python train.py --n_layer=8 --d_model=640 --n_head=5 --n_kv_head=5 --head_dim=128 --d_mlp=2560 --vocab_size=39176 --activation="squared_relu" --norm="rmsnorm" --norm_place="pre" --norm_eps=1e-06 --positions="rope" --rope_base=63300.0 --rope_fraction=1.0 --qk_norm=true --attn_scale=0.0887 --bias="none" --tie_embeddings=false --parallel_block=false --extras=["capped logits"] --init="uniform" --init_std_qkv=0.0257 --init_std_o=0.00643 --init_std_up=0.0257 --init_std_down=0.00643 --init_out_by_depth=true --optimizer="muon" --lr=0.0236 --lr_mult_qkv=0.7 --lr_mult_o=2.0 --beta1=0.95 --lr_head=0.00436 --warmup_steps=0 --schedule="wsd" --decay_fraction=0.652 --decay_shape="linear" --final_lr_fraction=0.1 --batch_tokens=262144 --seq_len=512 --doc_mask=false --train_tokens=1277000000 --steps=4872 --dataset="wikipedia_en"
MLP neurons of a small language model. Each row is named by its layer, matrix (up: input weights) and neuron, and shows model dimensions 128-223. Each number is 128 + 32 x the weight over its row's rms, rounded and kept within 0 to 255.
After each neuron's rows, "fires after" lists the tokens most often just before its 100 highest values on Wikipedia text that the model never trained on.

L5.up2325 [176  80 148 108 105  71  52 192 101 117 169 125 144 103 120 137 146 104 119 132  97 135  87 159 165 217  96 112  81  98 174  99 118 145 108 114 125  76  90 122 121  84 186 113 111  78 128 142 178 110  72 127 143 143 167  81 125 175 159 119 129 136 163 117 128 104  92 171 110  96 123 139 135  81  92 204 142  66  97 140 111 162 183  79 145 129 144  98 145  96 158 158 106 151 156 113]
fires after: "2", " in"

L5.up1237 [167 137 149 137 132 127 108 133 166  71 130 164 122 129 130 106 120 140 201 133 143 106 124 163  91  70 136 106 146 139 154 129 170 121 158  45  78  97  96  77 109  65 130 117 169 136 107 108 165 173 110 178 144 133 201 138 111 109 102 107  85 156 174 108 146 103 133 131 173 130 175 136  75 124 147 153 161 117 169  98 119 143 128 147 136 136 124 129 156 179 114 165 130 111 165 173]
fires after: " at", " |\n", "4", "3", " At", "2"

L5.up1536 [138 126  81 155 167 148  83  98  73 120 200 165 102 126 126 129 142 137 163  72 160 147 160 171  64 122 146 140  98  94 112 126 132 144 182  76  72 125 107  80 129 108 120 138 145  92  95  63 127 146 119 116 140 171 163 100 164 140 139 125 123 122 138 110 113 110  99  73 167  84 130 101 164  96  94 176 185 146 145 113 212 133  66 107 124 120 119 145  84 153 107 129 101 138 111 144]
fires after: " ", "2", "3", "1"

L5.up1315 [121 131 157  77 118 109 127  95  86 130 153 130 136  97 140 101 150 124 124 138 142 132 126 110 116 157 146 136  80 121  89 117 121 125  60 147 154 159 141 135 149 103  75 161 141 150 154 144 168  66  92 126 138  74 119 139 142 161 116  92 136 100  86 136  74 150 142 117 114  92 126  97 111 159 148 124 106 162  87 253 124 182 144 181  95 177 127  77 119 112 110 127  94 123 122 151]
fires after: "9", "8", "0", "1"

L5.up2137 [119 105 123  89  95 132 131 138  89 142 165 139 151 133 121 220  72 143 144 116 172 183 153 114 157 126  92 113  79 126 179 119  86 109 114 158  77 150 152 138  59 182  79 128 111  84 129 114 120 146 159 190  91 102 117 163 145 115 153 111  98 142 117 153 133 116 125 101 185 162 140 128 111  98 111 105 135 139 143 176 132  90 102 111  88 124 164 186 115 103 111 142 152 123  86  75]
fires after: " ", "1", "2", " in"

L5.up546 [108 163 178 193 135 104 179 113 147 137 193 117 164 182 130 200  99 102 159 131 118 103 168 159 127 120  88 133  71 162 144 160  94 100 102 107 154 121 118 146 161  92  96 152 203 176 119 103 112 138 128  91 178 201 189 115 133 147 214 134 142 112 109 140 137 175 147 114  95 114  96  71 125 123 113 137 129  99  73 117 117 155 178 128  98 139 214  91  91 169 162 153 168 130 164 111]
fires after: "2", "0", "9", "1", " "

L5.up449 [153 118 114  78 168 106 218 160 173 113 175  96 145 106 148 187 119 105 144 129 176 126 135 153 147 131  92 118 155 160 138 116 109 152 119 141 134 171 138 133 146 138 116 152 153 220 156 113 105  91 140 111 153 158 136 129 170 187 151  99 116 134 103 173 101 183  72 104 149 145 164 166  40 119 131 175 148 149 122 135 126 143 111 125 178 166 134  87 151 170 111 143 152 159 116 127]
fires after: " ", "0", "2", "–", "9", "1"

L5.up226 [149  98 132 150  79 185 139 160 136 119 117 144 159 139 160 143 130 133  98 102 153 142 120 145 164 191 164 105 199 110 172  69 142 155  96 139 109 117 138 134 132 124 113 210 153 149 145 166 132 165 109 132 161 200 104 183 143 113 137 131 168  96 155 126 128  85 101  58 118 124 130 148  84 151  81 135 151 149 133 140  97 239 116 133  99 140  73  74 151  88  85 166 107 150 142 111]
fires after: " ", "1", " (", "4", " $"

L5.up1635 [129  84 142 113 136 188 129 152 145 151 128  91 155 125 151 141 138 148 139 120 154  96 128 163 109 174 150 119 105 137 116  85 104 162 149  96 127 107 135 152 124 180 174 167 183  75 173 144 165 108 156 129 111  90 176  88  98  53 137 129 164 123 106 166 110  64 159  62 117 118 141 128 134 172 101 124 120 156 139 100  89 118 106  99 126 116 118  97 109  89 155 155 145 172 141 136]
fires after: " ", " |", " the", " is", " and"

L5.up155 [148 127 144 119 154 108 121 178 123 102 141 169  62 103 132 128 180 135 129  88  98 158 131 163  99 155 184 179 138 156 126 140 118 179 106  99 107 158 177 121  73 134  84 125  92 131 109 198 176 143 124  81 134  92 152 124 147 110 152 110  95 142 126 117 198 169 109 158 113 120 143  96 105 126 102 123  78 171 114 109  68 144 107 141 134 186  99 127 100 128 114 110 145  87 144  72]
fires after: "0", "9", " ", " |", "|", "1"

L5.up1202 [107 104  92 140 120 129  66  93 176 100 148  92 147 140  97 102 137 137 190 109 121 142 100 120  95  61 121  89 128 146 211 135 137 168 140 149 170 113 121  99 134 146 176  96 149 116 111 113 148 131 100 107 119 111  71 156  88 120 144 119 145  77 180 187 144 111 174 135 130 123 132 173  75 151 116 177  74 177 142 101 122 158 146 135 167 137 106 138 204 121  95 149 154  93 146 145]
fires after: " |", "-", ".", "|"

L5.up566 [ 53 140 191 112 125 172 132 107 117 124 138 152 127  68 102 208 154 112 157 129 121 100 111 152 135 149 129 116 130 158 147 141 129 145 148 140  88  93 103 147  66  93 136 145 100 165 145 142  57 127 130 147 131 102 176 127 171 168 179 169 129 103 118 139  87 136 109  98 131 146 182 132 136 122 120 142 183 147  92 150 151  75 146 107  44  94 140  98 183 147 127 184  39 138 109 158]
fires after: "0", "9", " ", "1", "–", "4"

L5.up1951 [115 148 148  75 188 192 154 154 111 195 174 124 152 121 127 163 135  90  90 150 149  84 112 159 147 130 151 137 104 173  93 123 112 133 100 103  98 139  61  82 174 128 137 148 153 150 175 158  83 121 123 119 112 134 146 139 110 129 112  96 144  93 118 185 171  96 108 122 189 128 121 108 160  61 100 164 136 165 156 152 157 132 182  82 109 174 134 125 142 109 164 170  75 152 152 144]
fires after: " ", "1", "2", "0", "9"

L5.up682 [ 88  98 148 202 118 114 180 162 149 117 125 119  89 100 133 183  79 141 105 122 156  93  95 120 154 147 119  88 161 167 145  92 152 174 106 167  81 158 136 137 167 179  42 104 114 152 116 160 117 136 149 153 117  82 141 112 158 153 146 190 163  95 118 148 172 173 173 104 161 132 159 144 132  57 128 118 136 110 189 149 158 118 162 141 121 168 129 171 101 140 122 146 110  79 149 126]
fires after: " ", "9", ".", "4", "1"

L5.up1279 [125 118  94 119 104  69 102 149 112 142 114 143 100 135 142 147  65 148 139 105 122 120  92 126 136  89 102 151 129 185 157 166 130 129  87 201 145 109 102 123  82 114  77 110 171 139 111 162 175 100 153  98 104 152 123 135 117 119 141 144 120 121 155  81 117 120 186  69 140 156 127  99 174 106 188 150 190 122 111  96 123 118 157  99 118  90  67 117  86 120 115 115  75  95  93 153]
fires after: " |", " ", "2", "3", " .", "4"

L5.up2463 [132 107 205 108  51 133 166  97  99  98 145  84 104 125 159 103 136 111 148 146 143 127 194 169 115 133 135 162 147 166 156  52 124 111 143 139 139 125 133 129 139 146  79 211 109 131 181 106 186 151 127 114 132  78 180 128 121 159  91  97 134 113 168 160  61 143 119  88 170 205 134 175 116 118 130 106 112 168 127 134 169 113 107 144 166 111 141 124  98 126 146 103 141 110 136  96]
fires after: "1", "3", "2", "0", "9", "6"

L5.up90 [135 107 180 180  92 200 111  97  96 155  62  84 126 120 135 180 168 146 155 166 172 101  85  82 120 147 107 126 140 150  99 129  97 114 126 142 142 119  89 152 123 124 127  97 203 111 141 193 111  82  95 130 201 177 178 118 161 140 110 102 154 117 114 176 161 167 154 122 166 123  87 162  80 149 116 112 174 144 111 151 151 127 128 160 116 195 137 135 149 218 121 203 146  92 118 157]
fires after: " |", "9", "0"

L5.up2372 [111 135 152  58  82 173 172 139  82 112  89  83 204 170  91  85 135 162 140 125 160  92 127 162 124  59  78 106 105 126 110 137 122 208 137 143 123 125 123 122 157 108 158 113 179 133 163 140 180 159  97 123  80 115 127  96 124  95 186 180 124 164 167 121 127  98 121  56 126 113 148 160  75 114 183 167 106 135 111 175 129 169 119 175 148 105  92 112 103 159 125 103 177 151 146 149]
fires after: " ", "-", " |", "\n\n"

L5.up2178 [116 162 153 112 143 160 112 109 104 104  95 142 145 136 126 174 181 149 100 164 177 177 168 192 134  82 118  91 161 127  87 129 157 159 108  72 184 124 150 172 232 177 129 108 123 165  90 196 170 156 114  96 165 132  88 146  83 145 157 154 137  77 132 171 116 141 143 115 134 124 130 108 119 112 147 132  85 142 143  73 140 105 100 169 180 157 105 122 109 139 157 124 166  94 182 152]
fires after: " ", "1", ":", "|", "–", "-"

L5.up310 [151 138 137 131 132 101  98  93 154  69 119 106 197 181 113 157  89 135 139 134 100 124 116 142  96  91  80 143 144 130  90 118 129 117 121 189 129 132 106 163 151 147 140 110 176 112 102  93 117 148 120 118 105 112  93 179 167 105 147 153 150 117 120 165  99 161 174 119  67 118  80 120 150 132 165 137 114 106 140  95 155  67 174 116 156  86 138  71  84 150 128 127  84  63 120 147]
fires after: "2", "0", "1", "9", " |"

L5.up2206 [150 125  84 125 157 142 121  85 172 111  92 138 122 146 133 109 149  90 102 165 155 138 114 185 132 146 101 107 134 158 135 125  90 140 152  85 125 161 111 156 129 147 146 110 120 149 149 147 145 172  97  90 148 140 135  82 102 108 121 123 116  80 120  90 153  96 121 157  94  91 104  98 174 165 143 113 153 193  73 129 127 177 133 120 135 130 150 154  99 133  59 139 100  79 174 194]
fires after: " |", ":"

L5.up1990 [140 180 104 120  65  96 120 136 123  72 204 121 124 163 120 110 119 130 149  97 140 162 141 178 145 160 154 115  72 156 104  20 104 158  98 150 177 144 179 128 176 113  87 145 168 106 161 146 138 149 142 202 113 219 152  95 115 147 122  97 155 115  98 155  98 131 171 110 135  33 139 119 159 172 136 110 104  99 168 110 173 127 176 114 158  72 121 138  95 140 143 130 132 101  60 106]
fires after: "1", "9", "8", "0", " the", "=="

L5.up1423 [ 70 148 174 140 120 160 173 203 116 143 152 171  83  90 168 105 157 133 127 189 130  81 121 179 152 166 176 180 122 103 138 130 143 107 158 180 132 148 145 172 103 105 106 145 146 132  97 177 137  97 129 129 124 104 173 120 104 131  75 179 180 140 138  88  74 135 140 127 187 127 120 142 127  74 171 150 162 152  80  93  98 119 120 183 132 147 104 117 155 185 115 149 123 131  94 150]
fires after: " ", "9", "3", "4"

L5.up770 [ 96 107 162 162 107 114 151 101 112 116  76 170 134 156 164 144 141 131 119 135 153 194  77 103  58 131 133  70  95 117 124  27 112 142 133 128 140 162  97 129 188 126 131 163 178 120 124 143 155 116 100 154  83 172  64 116 156 145  85 110 136 138 108  77 115 131 124 120 143 120 113 145  88 161 128  99 101 123 115 123 134  99  76 176 117 120 155 105 115 124 109 140 125 184  64 119]
fires after: " ", "1", " was", " also", "–"

L5.up103 [115 131 113 134 125 115  72  52  97 133 117  95  65 120 142 147 127 112  88  67 139 153 154 185 140 124 125  53 130 122 125 124 134 142 115 133  88 156 104 100 126  91  94 145 138 122 150 170 159  82 158 141 119  89 175 152 154  91 158 163  81 144 174  93 116  95 193 104 151 126 123 151 160 181 138 146 165  78 150 137 127 163  81 141 119 150  82 148 159 124 138 107 113  47 124 138]
fires after: " |", ":", "3", "4", " November"

L5.up1141 [106 161 121 145 111 146 142 147 129  73  82 105 121 188 110 160 157 223 102 151 125 149 103  91 158 137 133  66 129 161 131 135 150 160 124 114 105 202 136 101 196 118  96  75 141 115 140  84  77 198 163 154  77 178 126 172 125 108  94  60  89  94  85 140 134 120 119 112  82 121  96 146  98 102 149 148 149 117 144 111  64 122  99  92 122 152 142 144 175 121 147 140 157 148 133 127]
fires after: "0", ",", "1", " ", "."

L5.up593 [140  88 177 176 108 139 177 133  80  91 115 120  47  68  82 162 115 154 100 143  90  70 160  91  99 109 149  84 111 162  85 121 100 158 149 115 103 120 151  75 125 104 162 162  83 107 166 114 154 101 157 140  98 144 152 104 149 100 157 108 160 128  94 155  62 161 146 131 119 115  99 121 131 157 138 108 107 118 140 133 119 103 158 138 129  62  96 174 151 111 118 129 163  96 136 137]
fires after: " the", " in", ",", " and"

L5.up2316 [ 60 136 161 193 155 125 209 123  87 106 154 121 138  67 166 153  96  96 170 171 114 175 162 167 104 105 146 178 106  86 206  71 169 132 102 188 164  97 130  93  99 151 109 190 141 127 195 116 106 149 138 166 105  89  88 149 168 128 160 185 161 136 131 133  93 150 133  70 176  99 131 121 123 153 105  98  98 164 100 164 144  99 147 138 137 132 109 152 100 136 115 162 117 158 123 119]
fires after: " ", "2", "4", "0", "5", "1"

L5.up435 [181 128 136  84 131 140  86 185 121 107 148 153 178 135 153 132 146 170 101 158 130 144 121  73 163 151 120 137 132  25 129 149 107 142 129 142 176 160 144 116 182 117 159 151 114 151 104 125 145  87 137 137  94 147 159 143 137 139 160  93 166 100 124 108 145 116  73  97  74 124 121  79 138 142 156  84 121 132  82 164 126  73 153 187 121 147 148 118 136 104  81 153 142 101 108 139]
fires after: ",", "0", "8", "7", "3"

L5.up1855 [116  94 146 112 164 123 138 114 125 138 155 133 157 113 144  97 152  85 122 124 133 132 198  89 174 172 119 130 148 131 132 137 110 157 125  94  75 105  96 180 166 103 129 114 230 104 143 101 159 169 119 139 111 142 171  88  84 125 157  93 168 125 102 119  69 191 125 141 118 210 151 130 114 123 120 118  82  90 130  97 178 131  85  90 185 142 151 122 149 141  99 105 142 110 122 129]
fires after: " ", "1", " ("

L5.up1239 [169 105 149 124 109 158 156 145 143 156  95 142  83 121 154 158 174 110 169 118 163  75 143 137 165 119  80 148 159 159 187 143 164  73 109 108  72 137  45 119 100 114 122 111 111 181 199 157  78 110  92 121 163 164 124  43 157  82 129  74 177 109 109  39 155 159  88 161  90  95 138 180 141 173 132 118 115 121  98 110 116 175 103 154 135 101 135 120 104 133 170 155 210  82 103 106]
fires after: " ", "|", "0", "–", " |", "9"

L5.up1745 [117 135 159 126 115 160 170  90 132 134 115 103 102 129 185 185 141 113  92 130 165 126 168 162 101 101 119 113 122 112 125  90 110 126 136  69 152 172  92  97 196 171 128 127 146 166  60 142  95 133 100  96 128 142 160  86 102 112 114 137 115  94 171 148  96  90 121 154 124  86 138  63  51  82 137 159 179 146 142 108 216 131 146 137 199 158 176 139 132 102 137 187 128 149 114 176]
fires after: " ", " ("

L5.up1084 [196  80 197 161 115  92 185 194 123 127 135 143 122 158 180 153 121 151 134 130 124 120 131 129 101 142  89 118 128 114 151 116  76 178 145 137 124 145 108  79 127  58 129 111 178 133 170 145 124 174 137  94 169 167 115 149 139 140 134  37  83 133  87 109 160 108  53 149 140 114 123 177 167 161  94 151  81 145 111 134 143 163 118 119 143 143 103 151 120 108 128 118 124 126 119 147]
fires after: "0", " ", "–", "9", "1", "|"

L5.up515 [138 130 120 132 129 115 165 106 175 147 177 136 120 153  77 135 116 139 162 124 111 180 130  96 107 129 161 144 161 118 165 200 126 109 144  96 107 148  97 165 121 102 163 198 209 135 125  91 133  65 213 167  59 146 167  91 154 134 166 108 181 124  67  55 130  89 140 117 137 124 166  93 138 114 117  69 116 112 128  97 141 101 104 182 109 127 119 129  63  95  91 111 138 198 101 128]
fires after: ",", "0", "4", "5", ":", "7"

L5.up981 [119  99 137 137 169 132 105 225 158 124 189 173 180 154 127 112 143 146 118  82  97  68 171 180 123 112 159 165 132 103 111 128 106 151 128 124 118 131  95 109 104 127 106  98 154  73 178 195  89 182 143 111 137 102 118 109 116 100 173 123 119  88 165  87 111  84 162 115 133 114 175 166  87 146 138 155 123 165 103  96 147 176 109  75  92 168 107 111 124 109 113 113 146 138 129 109]
fires after: " |", " ", " a"

L5.up1154 [ 52 128 125 159 115  64 156 203 121  90 145 114 162 124 116 128  94 140  98 142 147 166  44 103 147 151  62 118 163 184 120 159 130 159  61 147  95 136 153 125 115 112  52  58 121 149 107 128 127  85 158 115  78 124 148 172 171 108 128 165 135 113 119  69 165 120 187 123 197 134 100 158 169 131 124 140 206 105 178 143 156 120 188  79 104 155 109 129  90 109 147 166 119 102 152  60]
fires after: " ", "1", "–", "."

L5.up2411 [122 185 111  87 140 149 128 123 132 163 113  93 173 119 156 111 127 163 128 144 105 178 119 102 142 155 104 130 188 106 138 157 122 133 129 183 122 108 105  93 146  86 100 192 192  85 114 145 117 140 173 125 118  79  61 135 136 126 123  87  89 116  98 114  85 102 101 104  75 168  86 117 121 105 136  94 146 141 131 118 120 135 145 160 113 149 149 153 112 100 112 119 189 116 139 166]
fires after: ",", "0", ":", ".", " |"

L5.up2058 [129 134 150  87 109 130 152 166  97 111 196 144 110 123 208 126 149  87 137  99 121  63 155 135 182 132 148 138  68 121 111 112 147 193 102 139 131 105 136 103  85 169  88 137  89 192 110  54 163 138 173 147 134 148 120 155 145 155 152 164 172 114 114 107 106 144 107 132 214 132 131 109 109 111 144 162 122  78 150 108 104  80 150  61 106 140 125  73 172 173 160 175  91  85 150 141]
fires after: " ", "1", "0", "2", "4", "8"

L5.up539 [126 123  98  87 168 102  80 173  90 107 168 110 143 128 120 153 111  60 127  95 115  98 128 118 126 140 145 132 146 144  92 122  67 160 103 134  85  94 148 158  70 113 153 125 121 169 114 135 142 139 121 130 115 129 135 164  95 128 133 129  97 163 119 112 152 121 153 115 108 158 109 146 148  90 159 161 174 124 128 108 157 174 158 209 158 105 134  62 129  59  86 117 123  92 135 104]
fires after: " ", " (", " in", "1"

L5.up2331 [ 59 148 143 111  95 130  67 101 175 152  54  85 146  95 135 108  60 102  89 106 151 132  52 116 149 203 116 161  72 159 109 163 178 147 141 166  96 100  96 107 138 158 117 129 122 124 154 183  94  68 110  92 126 147  98 146 172 134 113 144 168 161  48 130 149 196 156 142 183 142 129 111 100 185 164  51 192 118 143 182 117 160  85 142 129  65 154 135 124 126 146 107 131 181 128 147]
fires after: "2", "0", "1", " |", " ", "9"

L5.up1088 [173  87 153  72 141 120 146 130 131 154 147 196 113 172 115 158 105 210 188 133 148 118 132 151 141 183 152 134 145 111 131 150  82 136 147  79 137 165 154 119  84 122 117 131 159 141  94 172 110 167 150 192 193 128 137  82 121 147 129 132 114  92 101 127  75  99  76  94 102 106 170  94 150 125 101 157 112 137 143 104  88 168 159 115 140 215 135 184 103 122 109 107 136 148 147 146]
fires after: "9", "0", "1", " "

L5.up1611 [ 82 135 190  94 148 157  97 189 108  90 145 151 132 125  95 120 173 141 140  73 169 107 123  83 205  96 157  98 123 146 144 104 104 132  88 138 108 132 139 115  37 106 125 125 106 137 137 133 103 134 129 152 152  71 132  73 138  68 148 195 115 149 149  87 182 189 101 109  91 139  93  84 151 181 129 114 125  99  58 145 123 153 175 134 183 112 132 214 116 174 114 114 110 129 158 100]
fires after: " ", "4", "6", "7", "1", "3"

L5.up481 [102 124  89 166 131 120  97 162 192 123 126 159 115 127 164 139 103  97 132 107  78 135 118 142 109 127 132 132 104 166  58 105  64 188 129  62 162 115 108 142 121  98 118 118 122 115 129 114 103 117 129 145  91 132 139 160 142 149 129 118  93 150 136 131  94 168 100  69 185  97  83 191 182 154  87 133 126  90 143  49 180 182  89  87 126 152 123 100 180 127  90 139  90 142  98 155]
fires after: "1", " ", "9", "0", "–"

L5.up2068 [ 93 137  96 144 194 148 142 139 134 153 169 112 126 109 164  83 169 144 118 126  65 117 115 139 151 129  62 125 150 134 129 125  97 162 130 135 112 132 191 140 175 162 171 124 154  99  99 124 166 129 124 125 146 123 129  91 109 122 110 187 145  78 199 112 128 154  56 154 154 147 205 102  82  79  88 180 158  76 146 128 147 108 150  89 141 108 124 132 127 167  80 184 139 148 152 148]
fires after: " ", "2", "1", "3", " ("

L5.up2554 [153 113  96 164 132 141 121 161 111 137  96 177 151  99 154 110 181 119 192 162 147  62 150  88 118  89 143 140 173 120 100  76 121 151 117 108 109 179 146  78 140 201 121  56  81 133 156 189 112 164 138 127 123 186  62  99 130 134  69  83 119 139 212 142 129 157 131  85  72 138  82  96 125 148 148  34 170  77 103 100 140 130 148 126 155 121 165 124  99 103 132 174  75 150 133 125]
fires after: " ", "0", "1", " |", "7", "4"

L5.up174 [ 70  90 129 157 123 166 160  50 137 118  87 126 134 112  46 171 151 160 117 177 117 139 140 136  85 142 109 107 123 126 167  84  54 160 123 190 135  91 149 154 124 105 130 141 118 116  98 145 131  87 118 132 185 161 150  85 123 139 159 115 114  96 195 148  95 148 149 149 136 135 117 165 139 135 109 122  93 120  85 162 110 122 127 141 181 160 124  97 160 198 107 157 146 106 139 118]
fires after: " |", "|", " song", ",", " of", " and"

L5.up696 [133 110 169 149 125 159  96 126 113 194 110 109 113  72 151 141 111 167 133  82  99 154 147 154 172 136 181 164  80 133 152 114 120 137  52 107 145  94  85 138 143  72 111 164  86 134 154 172 146 151 215 129 122 111  96  87 108 100 108  97 150  93 140 206 143 135 113  84 142 141 147 161 120 135 154 149  85 141 137 185 113 110 106  99 130 143 137  93 146 161 135 135  50 114  74 141]
fires after: "0", "9"

L5.up1791 [140 138 119 123 104 158 156  73 165 105  60 180 143  77 146 147 201 179 140 112  97 121 155 159 145  78 104 130 136 179 104  89  71  91 111 125 149 153 199 151 129 137  95 143 156 150 175 180 143  60 169  84 102 138 122 117 108 135 189 105 131 129 125 185 128 160 134  96  99  75 147  86 178 164 178  93 117 153  78  39 117 193 141 137 100 117 140 141 131 119 170 185 100  79 135  88]
fires after: " |", ":", "1", "0"

L5.up311 [100 171 178  93  88 130 112 129 171  97 128 147  89  94 148 143 118 135  95  97 125 139 136 105 184 146 185 128 149 143 158 135 120 180 129  71 105 134 134 121 197 162 148 175 111 142 112 158  63 130 118  95 176  77 100 100 189  60 157 136 146  80 121 114  91 149 167 103 110 177 103 128  59 119 139 156  99 115 111  61 124 177 179 132 164 134 142 169 127 130 190 132 111 132 177 160]
fires after: " ", ":", ".", "4"

L5.up1450 [ 83  93  89  92 119 110 144 109 103  98 125 189 128 114 118  96 136 132 129 117 118 134 170 150 186 108 161  62 136 134 112  65  95 182 104 105  81  88 116  76 169 150 158 151 141 104  85 149 141 184 164 162 151 105 125 111 182 127 186 119 164  91 110  91 101 179 135 110  63 127 164 139 108 133 145  27  86  96 106  95 159 145 161 184 193  96 145  79 106 166 108 111 132 124 155 119]
fires after: " ", "2", "′", "1", "4"

L5.up1133 [ 70 127 145 175  63 169 117 147  60  99 135 107 166  98 129 197 132 111 129 151 139 115 127 125 154 143 138 140 200 142 151 132 128 134 112  96 127 165  99 112 133 118 194 155 128 138 145 156 116 138 163 209 144 120 106 150 131 160 205 136  93 145 181 133 123 104 136 137 125  83 114  90 123 112 128 164  57 142 105 141  92 128 169 130  90 136 163 188 162 132  82 117 146 161 130 142]
fires after: "1", ".", "2", " ", "0"

L5.up552 [150  87 186 157 125 132 144 143 135 129  83 119 138 167 113 206 100 157 155 137  96 139 150 135 119 133 103 146  96 170 143 125 189 117 110 134  95 167  50 171 129 102 127 105 132 119 195 106 122 156  84 114 170 174 112 138 158  80 122  89 153 174  93  93 141 187 140 150 109 124 141 139 146 122 139 114 119 127 122 202 124 172 126 144 119 116 121 102  72 164  87  60 123 111 105 160]
fires after: "0", "9", " ", " |"

L5.up1912 [130  98  92 135 110  64 217  93 148 172 137 181 121 167 194 155  86 135 107 181 212  87 141 130 125 137 100 118 147 147 142  73 140   9 137  82 127 169 157 147 131 150 142 143 112 110  88 107 134 147  94  85 124 186 125 143 157 187 184 129  70 135 170 177 139 137 121 129  89 160 135  53 107 102 112 148 167  73  69 138 187  79 156 161 153 137 133 145 102 101 119 160 151 144 117 137]
fires after: " ", "In", " In", " in", " During"

L5.up1185 [116 157 121 119 165 135 133  52  86 166 149  61 102  79 162  66 150 132 113 115 120 146 165 116 111  96 113 114 141 169 111 115  88 132 115 186 169  79  84 201 169  91 120 136 134  78  80 130 142 178 121 117 127  80  74 145  93 104 138 127  91  87 159 142  70 147 146  83 116  65 140 143 137 147 106 121 137 199 115 189 123 155 139 126 161 102 190 131 124 127 144 100 167 183  52 153]
fires after: "1", "0", "2", "9", "8", " •"

L5.up708 [220 145 171 176 140 126 118 114 114  69 126 126 113 110  66 109  89 110 138 108 195 120 108 181 183 111 125 152 139 201 181 152 145 114 156 101 168 184 113 142 138  80  93 158  81 173  97 181  84 118 136 133 155 115 117  95 123 156  53 130 130 129 107 117  90 149 183 111 140 144  84 115 192 173 149 122 185 121 188 119 109 107 157 159 160 127 103  61 132 101 158 101  70 157 110 142]
fires after: " |", "1", " ", " -", "0", "3"

L5.up366 [126  57 156 103 112 211 142 134 170 184  83 130 100  83 157  96 109  70 137 150 188 126 156 150 140 128 151 125  82 124 151  95 136 180 142 112 183 104 164  56 106 132  88 135 161 119 127 141 100  92 110 161 156  51  89  93 148 107 118 146 163 100 132 140 113  89  85 151 128 117 165 160  98 146 109 187 150 143 158 126 131 180 121 178  60 181 134  95  90 130 157 152  76 114 131 109]
fires after: " ", " (", "1", " |", "2"

L5.up495 [173 117  66 146 153 124 130 101 131 133 102 148 150 140 115  89 155  70 138 169 108  81  72 140 150  97  85 104  88  52  81 130 170 223 108 111 104 120  75 106 207 109 114 145 130 109 112 104  83 175  82 122 107 141 138 158 171 103 116 141 144 153 213 151  99  94 105 110 112  91  69 107 170  87 145 143 170  97 119 132 133 103 151 110 162  85 161 136 158 119 141 169 147 120 142 145]
fires after: "9", "0", "1", "8", ".", " |"

L5.up1082 [106 153  93 127 136 137 102 103 121 117 176 121 120 126 154 132 102 153 157  74 122 100 144 140 149 133 153  85 124  91 139  82 180  71 159 124 153 158 143  77 163 131 171 148 152  74 105 122 126 153 123  96 182  75 162 114 168 119 122 123 142 155 140 167 134  76 122 100 122 117 216 149 129 157 143 147  68 130  66 132 188 137  86 170 138 153 120  86 169 175  87  90  92  94 130 150]
fires after: " ", "1", "2", " |\n"

L5.up754 [112  91 124 110 118  93 119  70 129  78 115 130 150 166 187 187  75 143 184 150 121 129 126 192 131 110  87 106 155 191  93 165 133 141 164 138 144 181 133 184  68  69 114 126 161 152 104 138 150  25 102 123  53 118 160 156 178 170 157 144  92 129  80 107 151  84 115  91  83 114 164  63  29 155 159  96  90  90 100 114 166 108 190 128 168 155  74 100  19 115 110  83  96 143  75 141]
fires after: " ", " |", "2", "1", " −", " ("